{"n_layer": 12, "d_model": 192, "n_head": 3, "n_kv_head": 3, "head_dim": 64, "d_mlp": 768, "vocab_size": 8192, "activation": "tanh_gelu", "norm": "layernorm", "norm_place": "pre", "norm_eps": 1e-06, "positions": "learned", "qk_norm": true, "attn_scale": 0.125, "bias": "all", "tie_embeddings": true, "parallel_block": false, "init": "trunc", "init_std_qkv": 0.0141, "init_std_o": 0.0141, "init_std_up": 0.0141, "init_std_down": 0.0, "optimizer": "cautious_adamw", "lr": 0.0017, "beta1": 0.9, "beta2": 0.95, "weight_decay": 0.055, "lr_head": 0.00692, "grad_clip": 2.0, "warmup_steps": 248, "schedule": "wsd", "decay_fraction": 0.895, "decay_shape": "linear", "final_lr_fraction": 0.0, "batch_tokens": [32768, 65536], "seq_len": 1024, "doc_mask": true, "train_tokens": 546300000, "steps": 12004, "dataset": "wikipedia_en"}
MLP neurons of a small language model. Each row is named by its layer, matrix (up: input weights) and neuron, and shows model dimensions 0-191. Each number is 500 + 40 x the weight over its row's rms, rounded and kept within 0 to 999. Numbers have three digits each.
A block is one neuron, or neurons of one layer that tend to fire together. After each block is what it responds to, as a language model described it from the Wikipedia text at the highest values.

L2.up148:550479533529515565503471450455500447552571504492497508433461469418574538526521439554472502552437503472502557553525505531474520538466519521515554491434492473514456453467454589474479488503525438502524478465534554506461494436462578496503456556454508479403523511594519539535469459572496477593513463466486459481477471487437523493489499499480469493515483498547484490526565430463539467511522505462492488404500461448493506496585522528574531483510499542555476549489521549564469547462543406528505592463489456468514462541473517446439535509491511451513463498519557523458531588481530513475
L2.up181:486511494479527440566451578483486515505498405519514454529515507506518509491458584481564570457490608479517571502518490504458472497469458554592520521536480543412519531507415449478479459494457483438425579500444515557493549477500475538540481537480544488437492507479498513462451472510476511528459523447577547466455498516495496535466450523464511513515529492587460474490539484493535514494601422485446486507513541436480468549560508486467558565487464516565425560525460540455507506529547456505502539527401513530552502532513465546574508479480463472539564462502469463460507524478484526511
L2.up188:579520508513433481478548623555400540543533496580541514481509491444458513443522524492459511507434490430465441514512492520485470548486529513553471517507489461476417495546503523478432554482490445606527523531472496475512539473531486537510457468485474481462586534478475536546499492554490507467555480475482510413418524521514465442528492434574562512490519522508471516495468504520566465486499494450586534445445504424525433487518553505510535523513436491477412460579502598442462464487579502526468534459542491482487495479476521453500508514550514462477482542559505494481496523480480514548
L2.up327:549504505504474455529534539539534488446553491513451460464481492477505515574465478456484476517569534437522521507482496438451518548438475522447560464482461509480574446530456486509478539519506477486516442460524500524426499435478537428497483525501544494470539567462559491495485411537507504579501525493596496480401522527467559566509497499561497420456456504493496482560463509522464518451534503500458622455490486530503475500519510596504495477508414516552428495478464491485430515533450459447473506522500470533505542489510496498459561457514524567433453518632488497494500560571502511529
L2.up347:535502490547461441462483484522397528466452467464469438424409547506509494530564533556514479472573528511469520470545466489500492456436471512463520416465454572476509514521537467505519551434452434474518520520489436479447505513570461506554477483487498564442499518463496480529538530563451554489440522533559521492530555548545528566481491524433468547482483464433502471522447508406553577514514473548452492506474534476565435551494480464491493446572549479506547485544514553490483490453478512493517537599515570449548506540506519449496490432549502493455518480540533521538495518506431526551
L2.up371:505563427516536545549513482546541380480503501420509456505510557518436498553508476503509464467497472457487506545513464484543491463451502514464506501464496556515560511509505524539513533537432492538438526529515448508451499477441537446454519485519512455452528480448504424620555402589523466475529455445498489514542438524589448499523532491425476425481464444521515559533458528510525549514486496596540573475547517546449496538533548486547482411529494403506522472568460446537480509480469483531468451548451553508458504554493549507461509522511462488477496514482540503495494514488467524511
L2.up398:483449456465505473450541449472423477532505474526458572496496529480536492575473467556507519508522489467454569631561443546521483534492449495491513492506500538514433507542513481466523463500508450511425494447484537528507523494469574493517490464470475486490562550433541537565418473508544502480505546508465495468574504467447516554544527448527473493482546548491427550422484456601472513511502473524448542433459482588529508562507529509588466524478462541544460565468469485523449541456484515489479462427523527541538469505479499473511508480544494599479527391478485474470531540499516468544
L2.up624:511466549561532497423529512437438499490456524531512494545439562463562493457488549519420481514495492494432470558505530481500524540487518554463552410468440470464460450490536502496532536467475454541463503477486516437508547479528431460509424430477428516470553431491531452494436516501459539525505516534542518536529526558544474495467508466534537497530559484549566453458506516458499400543496532528529557531492561531566444516498540532505530451527423490515474487473436487457540511498527491465458561509508503441470461507558564500439506527572538500429535511554433553576496552497445481563
Responds to: Capital G, heading equals. Mostly a word-initial capital G starting names or words (Galileo, Glad, GDR), plus the first = closing Wikipedia section headings, and scattered fragments.

L2.up37:537457495487525432550520480532543491467510489491539431414466529483527539476470441475587520531503509513479507534539441541465480483558492515484530502563490512428470528542452463459502550447448554518520519442526494479516534437483507507458493470510497532483546528539520422480493513556482487449502514497491465461499533579529403480502466580468573450494403510525509572514514483419495460547481453520593466463475472518505355541521483523486544546515581534498476469487440459464562431487484528529475479500564469493461518530532547577500505475492507573475463436501571498458457558498510556496
L2.up95:466489454518487542467554581533469443488489464508487440473370455457473555567468549506574497508476528492485474552523546501491541517493534531525504537554536522487494537474453482464508546589519509493513476494485507507534487561475521467556457466515467551527532493388470479492565585549520544436513515484480501450425511519509456447473539449513428496426461508484570433514500544590451512480478479492485376490466486516483467559518476561479572463476459456494472464581577515516507433501520533470431529508529572490573485539544508452539515474454494552502478476470489484510483479490539472521
L2.up130:512553481442546561495561481464526505507516513463564450425504517457483508537506498531492381485535479547489560494570445498474462517428510477543590479580535457522541455463496490534483521469434438549441484506480529530468550451539457463487456506484555463502485463440534505549507467423480518500464524522496490500461486549432466446449479498497524519429557423504559540445470514475488478440580528528419458464486469558531523531541601518487488484508464569549398547535509492535490507467530524516476495481513534556533469501512550568482543454490476567490536482487474535538593460507460512501
L2.up359:512487494492392482484540466493485396551487492546441467476471538513530505554495484550498529457408466538448539540503429509495574436443472548502400469527573522573508550430468504489555437528424534517553513520508544489524526552497432509459472472491494522487483469466542546478504478500471523471517482506515525493491555494451492531538468398515520547542541478497538482449489483523499512466477485568453443445485522480496561521541521500549465506456459562566507491544489600560509518454482495513504440557496510546516536427522504615471466437509497429534471526506551491459489517431541502459
L2.up448:506549462461468599544424514587525435506535544450478494569499527508516534487553563470484502493452452484479503510487483496566538578453440551517458490482499484429510481465508473498479471572537518557508547470486513519486470432508563524530469480511515467534491519520551540488554556533483510440559481494511471437523575458530465494484455468505508408454442507457476480511465484505547507509530515482414446455476504481517561529520473485463519539508471454460479471474474466502492466423529414521469553460447592421490556450559534538538439558535495528477465535517496504648504527461495467525
L2.up538:437499478465460534474508565545557460503481560514486505477480458508523520466478490519485509524478492513459570487516470500587496484448520528492512489561507525491544542556495549473563547476481433541545465458490536514556459452533566560531414537465518476477480425461502485470473492498524465471488515469552501515473453564406474485521448426556533468563547583509552502427556522449506509499468463567563479524442495498492487509521548510434577439449513546518417471474445507432517552539471511464503580540495591420466471451541516487586515498451508488451543440531456504525518549503467538466
L2.up569:457460491515498525479571470509477437526516519476546541439455490485529523493461599465481481580473454535436500523503406533570494469393499458481468489584525481414490519436523464502451441532480477564507474475506563487478518543504445526606516419489485554517471484537475522486554501478541574492437548468539429463567522508452487449532437445585500509499443506493510484593442455509539465457453493538457491544492486547552537516547460493479523473512467497454491493547531513476555449511494505488460535468516489447492511477532553579508502472525502520477531565489500506587488580495488514546
L2.up592:437532523490440486437575530545447441606443510458561481513483485431517511511475485531549519464453492470485503549457547515508431505420460512551463515539583466424464527495527547409526525522471477507466496473507507493509507514449480461550549486485525521536547509563576506555490481508570545541480545517510508472502547503526483497581521455440467490461484510506554500513542495512493510463555502487398522456474516508538483489601557528505467505432474499495486470502519478520456485510508450506437538507507516433563430465580485448468583438533495523516564569532496508529524468535479506626
Responds to: United / American nationality. Mainly United in United States and American opening a biography line, plus US places such as Texas and other table or infobox names.

L5.up5:511488553554483500533452531482470514424529505492506512517562616456543520507440481532470486430535497471507551504498509449487485542516431504493549496479508485508459485514513528460513502589528472469525522524475457551476552483472522446499416471465512528497458456516566444469493481561494543531478465460460531445519526576518431458412469521513476523571527485455557519455490488579549519476485542500531463488508411492424452578500472499509380476509521548500454545517519583514590507512540513501492563437414531545449525597450514453512542532566480520510484550446511478496478504488452514466
L5.up50:525567507533489520483600533467527545556534538454492498484570476495551531466434455483504545553540463482534538533458514444497519494534496425503530454524506461466573443523510522544544452555479475525514530521519498488497489485452495506613476439527522479493437483477478467574437437497473549543590538575516494482503544569458498456535451506438518462573500493533458543500567514542490415581490568493431481505563502512503503435537519541467510534522496486475502496473525471490395388479484492432518505505569495501472504464483495472530506503446507511535430489470474560539478481599510514459
L5.up243:492466475477519475479486631470515418483441469491457473463492585492535514510530552502437490500489516449516540520513493571451523457592507485423441582490524514504495552521493543475477529628448486552531525506397516510482437457535462465446532506565468562518467551510518550455532548505493468515451484453478471468609465525484457511502495518479482542500481476529524440461462587468559444507450463495469408489517540497494507578498495529543538505499595502425500472525601485447469471482504413487490513462481500495501534457468531514509494494521503482458514557520532481515502535470492468511
L5.up246:521422564513602538479495451522403493499501416546491499464480533453517523482528548461515501446571534501478488532437469503484507530475481538541470541478478503493420452520488514468498530641508536424589535493420486489460515522524505533493434568530522539533506419489468502465475583544546495557511494497527542484484459513523486511465405429535505420497527509522570433478457533459501487524511480490467436484531469510436429480504544517548372481516494519487550500465509556466471491554458503521489540513481449495528485543481478575469529564478511473496514532543526495505503541447492532536
L5.up261:493485631522406473485505499480469524505565592488499510508529457443501521540459549484530524521470471391488447470500529430416485490574463493498497493457558443527524473588494551454506527577515599488465488489582485450486509448408504501553501517508543519485532457495515579513448510442500523521529590525455489532500527503477521449477481551452516554501543605483470471505507489478517440564498509524552466508481551499517486569518488469447514485489596483500511522537467481402555505479520506507502467510479537481499504487499532472483438484544511494551444487561547448476495547472562491494
L5.up446:500494478495473518488546510523469411502563492501518437521518494483482498458503509472490473536485500492499454529478507422548453521515486552552475524464542422489467475483499507481503510513550591460514515524502486492460616510490494529477473510420491487522558450486593452498408473497551505463487425489504463475524452483490555549508412413456553479506465531509521527430501514542554456512415451498526488479539551545530510439489512499532435444591450502519488640460530516485569529476492481444488555507472418477497492590434506482454569540536488482463419505510515470482512490541447496460
L5.up573:558525467466521493476476535434570481494496503507494436524502544500495521494510516521558514549505497461561457527535423466561435511543541542506505508570517488566488532444512539488532493529486462560495451597457456526451529476501555428538479488510515549548511433451475488473586478526457504533499518443487478518521488538471435464491456487445515449522541487416515472408455481500526426574521522493469400484503404513524499576481525436544425498472558504529496508554507526485591450514527437496539554456408510517526533495476496429501510485421501519458471578494553478533486527476467488455
L5.up698:405483480462509487478565516484475482472501445506490453493543467488480476474516566494473502452484470458530519528533539444543442486452541438513491487478497477481487511548520462531530487577490583485433551490560529492530635482602517527554513412544526468512551433456541513644470507497486488470543479487537512523465495500549509589515482524497510484503482491484514475510440568520466413486507470538554532497565547480547443506545522458523509446435494489547504547435461519446478420533517497485487513534439466509587442506506476532523557531495510457512525465439525482565493581473495527516
Responds to: Compound noun heads. First part of compound nouns, often cut off before a suffix or second noun: air in airstrike or airliner, paper machine, goalkeeper, checkout, board of directors.

L8.up81:549508582487459430499494493477457498469516511584503503577472500447518524503474607456478541503427535444443508454535537427564594506499531522423491519427496510496489476474504450472505527484502506503486486492520547533501509450475507540430515501533500493515542471481494414457539435500531528600512492433484484450508499542493481508491486492561484508550568530546539576526515504489447523560506524425463490485486462536517459510502507459544528502482545484572467496505422500524524478433528505485436522604436534527477488534482505462488456473464472568493538565507376549436446560453556503518
Responds to: Section heading words. Tokens inside Wikipedia section headings between == marks, especially the joining "and" (Illness and death) or closing "=" (Records =), plus the final "and" in lists.

L5.up77:549469520501509552508577535561466474523517542499481526505477498459486484506518567437550487476535504502543489536481503560512491496437503418520456475556497519467521446480478563521406520523534580485593525457516581449549514513456540516467530449414526542516530578522527429489420545517479453510487477528483562499465458540477416514511487490421487515466509398433507458587465513487485513545496537479488573473490475489466545460493492475461471515445566510489409557499506503496547459439506393492465519441476470499477468471469494543515568501499485528466521446450509412513527493447454467471
L5.up138:456501423549510513565515509533534506514464541503511499545492500523482522490477530468525473480475516491463523540493489556515527455473583478492506456443413475481453576441508516479511438441383492549502564504563508438513527577477469517491451454487495457497522576530529468529481531523520510519490472470583512527484388498495561583524522420520507511538475518536469455528472518586447476459570585510506540505541450529498469485468474519429427493490464470506491502462529534462469389422512423467500586485550460455523476551477483520468506505513516476535549481440492525496496538470574504428
L5.up174:532523478487449497506451484503484401487467564506522466516546569513467447504449478604562495505484504589564487442504489566479474451502533523534472484492504557487507533577530501509540439525533495511504585542511490480591483510552516508444597476499451501533498539541512519444409562536481441468446453421567468462470452460497429541503446447462511440522516467502500420506459441464425486456533524532536580506528520526474511483459495521546462542469500484442507523452540461506571469477585480490484538533497480461587497538508501526562485502490519451495452542552480520489472505482559531491
L5.up213:437540431467515486550488492489518480524454526517507537518516488526491491491549514527510500525505565537396438618450455495507464448608525496457468518459479485486442475584512419455501546539513513469480482454473507504486490511484506497427610466541464485470576497477495594575505534472467494514483487509493518520499476505519549493506545534452441488479467493499566470533494512427513487513419543501426515513522535462432504489471536453497532506493463529510421533502503481488449500505453511526503377443448463445562472428426478601570493513523503461524462520497425541547495496491531515465
L5.up357:513488541545473468511474503456500551549473473520513517508441594499510511480504493533432488456549551529537497443523494553457511458583471574491471462373576467546476524413513499480478444516494461587471603511530420462480463552497532442537451511495479479504503564486489496540520471543508500527486504496466478502456485476461562594523534425463456536577479467539465552504539480504486560468541563502481526524531450526561521497487482534543555532489442448543549516459454463469504436429503509476454567445421459468476551532498517518494471480533508495534409542481458450454518473517523493485
L5.up534:410503565453538506479456482615473485485497491465503501563518574476559510512522516510481506418504482506498485499466528524449517499543564514462494515517490503442457491581498537516584532546526443521500523524522500490512502517503480451484568517547459447463530482546466474539545538532530475522484479482549526472520493451513560484528498513550551529397469516447527522500501510517485570568458494481469545504558514553569544576471537465382472545433544504573527611540558446444482534485460470530526414464495467487511526454430504475547437439500500532493473564587531503484523483499449494492
L5.up543:498500488491511543508536480451427394488494438492464481568433497426508493486493530484538528518524461541547450420450490451479470452515498484516456498482562510474498497535486429480527444490516449462510443486527504544457549453466448503503477627447443502522507488534523496442490571484468540500407530452486543561441516467522522569474435463457435456480528458533482470451457495477501506495499497456531585507465494541505483450498544494481489494431572462512493478518509501489449530486505424576497394555523423415431561553490523517507534455491514522545545535463539513451500547507516521555
L5.up730:428418517534502493540493482456543422506453518504507567522481585487494498505439493582534506500487486521538467451536525482502495489554551514487433485500464566547482486459508484525526507583478390428517494558475417478515518463469493489447539507508492513471555510462493535512514528561473500494523467552445587473472513550504584425475456523501485506574419540499499526489523463492454500502456541515539464523531475513505468584549540576418503491470549553496567470511480531477484488495510530452542410560538563482533512476516484546518515530577496508596476561463474528486518549531570528420
Responds to: United in place names. The first word of multiword names, mostly United before States or Nations, also State, Supreme, Premier, plus word-start pieces like Bar, bl.

L8.up195:459546540510475559508477560502441481567521440512498536440474548485492525521463540473468608487555518415509498410510545541501432553403523522481503396436517467562569530568524463498484496490512496474533467516493473495464454521581492535506455534539480582517504523530520476473469509525528505504558491503510538450474528505443511451600495500537472475493449499484415516563546504511444427486504459421488456482419457495512491455508491465507460507467524489554537548525452580527533496512508493499527535482493494491543473511499425536416523465499496534560517610458459436461555487504499476492
Responds to: Headings and measurement units. Two groups: first words of section headings after == (Life, International career, Season standings), and units or digits completing quantities (20 miles, 51 per cent, 1,000).

L5.up143:497499488484566513518491436474461558469497493510458455535570498448531501488532474456431518394470562432458449447461488565442481531411455485491502507520472453581521483481526524449478541465480482530559524484537593470534488517497539486521575545575551561493459552524476526502497475511489521514520452498473465527519483582529541451494552462527538527430579521458489476479461533519499533509590584544477549506496500494492530506458547493533500480492421507527466439471524447489420582492456486482453517437468552498487488441547480495512420503500510557522567496524475396533516484460534441473
L5.up279:553504482448489485501512453561474490507503543476497481596465534513474500518494453481536498426545535489484375484524520591546466543447482496493488514534502494523625481564523523504511515519442473502447470546436531451480547527539513546448515542566484533509525597495486489449462492495486422514500533500464549464517476468497559509528490544510540574455503547511528440497482510611469517522534530423511559493534484485510542568440437434528468500579465496505480580540507475525487511396443401479515449479459503475493521481554496427451470493527495464526466563517550503514501490491480473541
L5.up280:554507575483486492514513537492531455469496477480485518498504492558478499472429525470473489476467456531458481479499539575393532528460486498471449569540505561538506480513489477526508520512523439536535501521459542524407539535470454519462481525492512543517486488454543478561521495447451480548520561537506454523509421430530437459431503557535544513443508555529515495507449491565520585544489545609449514494522514542490507546528520465515486504470569452546495517449495454531536501530486468481622466537472465585474531457551475483406395526467487518506547546562512556496499531456555573507
L5.up335:531535492501472459515529483593513545517514510462495414499485475522563485461548511478433516509468485429508543459522402532524445447539452444413487566504515520539505474523496512503482467474481451474491526583452429526508531486480468566516425484504459472489508468489543394426562555503546450503505487524531530560487471502448503521539528521489521505452563568479524540465439466489485500530503484530450493486461492436457471560547592532426550471526572521464483523512558513527551504520548429528523580488503472539488505518528497475457519503507480449602487558605526476495518586513462467505
L5.up350:536457541420524470516484529507545577490468557477501470464463514499559476468552533484557508475490502454555555386492490497580443564526502513513590568488553470535453486590494496454521463448494494521507547473455500451409543451453504435530444506499525505489510453446488509476560455518507455473431518433482574554497505514538489427495553565502569514476547528529505447440429467517476489474480458486502479479492448500453477588494518449476500492496522533481497543504493522473526530521491460484513514541462481527470465513532471476462506540526504537573523522660539523453487496488456462579
L5.up392:553436492473536498519485398508508512521557514502503448431511520486513514481546521455503496443585545554475519447574475518531442499525530491467518477507527512457485433469480547527479522522495459544545497475388478446509624508544482472503517421527484505454431550492558547479508532476539540405504383490500546530574494537536428500499521505445533515513538550531524429431487420520492481548485505515469507500528512477426490590468531479480460514533429515451466563538500502482472527525526533544519519522449526387504503507540508473459489539485509426524516476575489497518498495528462499436
L5.up491:477537547582491510476492462479528460489507527468529552447478518506506473484485552413541491496475460505426522514479483517501490498487464531526449463476545533464520561565478518582466458463461476497499527603476505480493519514516485536447532467476400422508440470483525425551430569554481492459485501541512525451495482514441446479573479586547503464493517504531576445472445515526481459483537529523527556500538493496438502553461537468469535537492569480550467579456504442497467456541498477575530485458418497469518458551525506486498497519552503473510526472574639484498490539553532566560
L5.up645:500516499518479514515528466543515484516519524476522569550500569503513490525515491502534481548522445460511516534513491404520446533444543484448477493531545556536525559502500435535543457431489545560478504572449581498539530514535473487478454502501481527464516506501476509515535483503486486470478518504495495484509542519530528467499414532544571522554541523515485490499463483548460522524523491474529494510458457513496506542506530440465540618555521487470496620459506554523462577455478507520499531542543550474467404537522515366617419491569495543449477501569577581554484533518554498456
Responds to: Personal life/death nouns. Nouns about human life and people, chiefly life in Personal life section headings and death, plus born, children, married, people, located.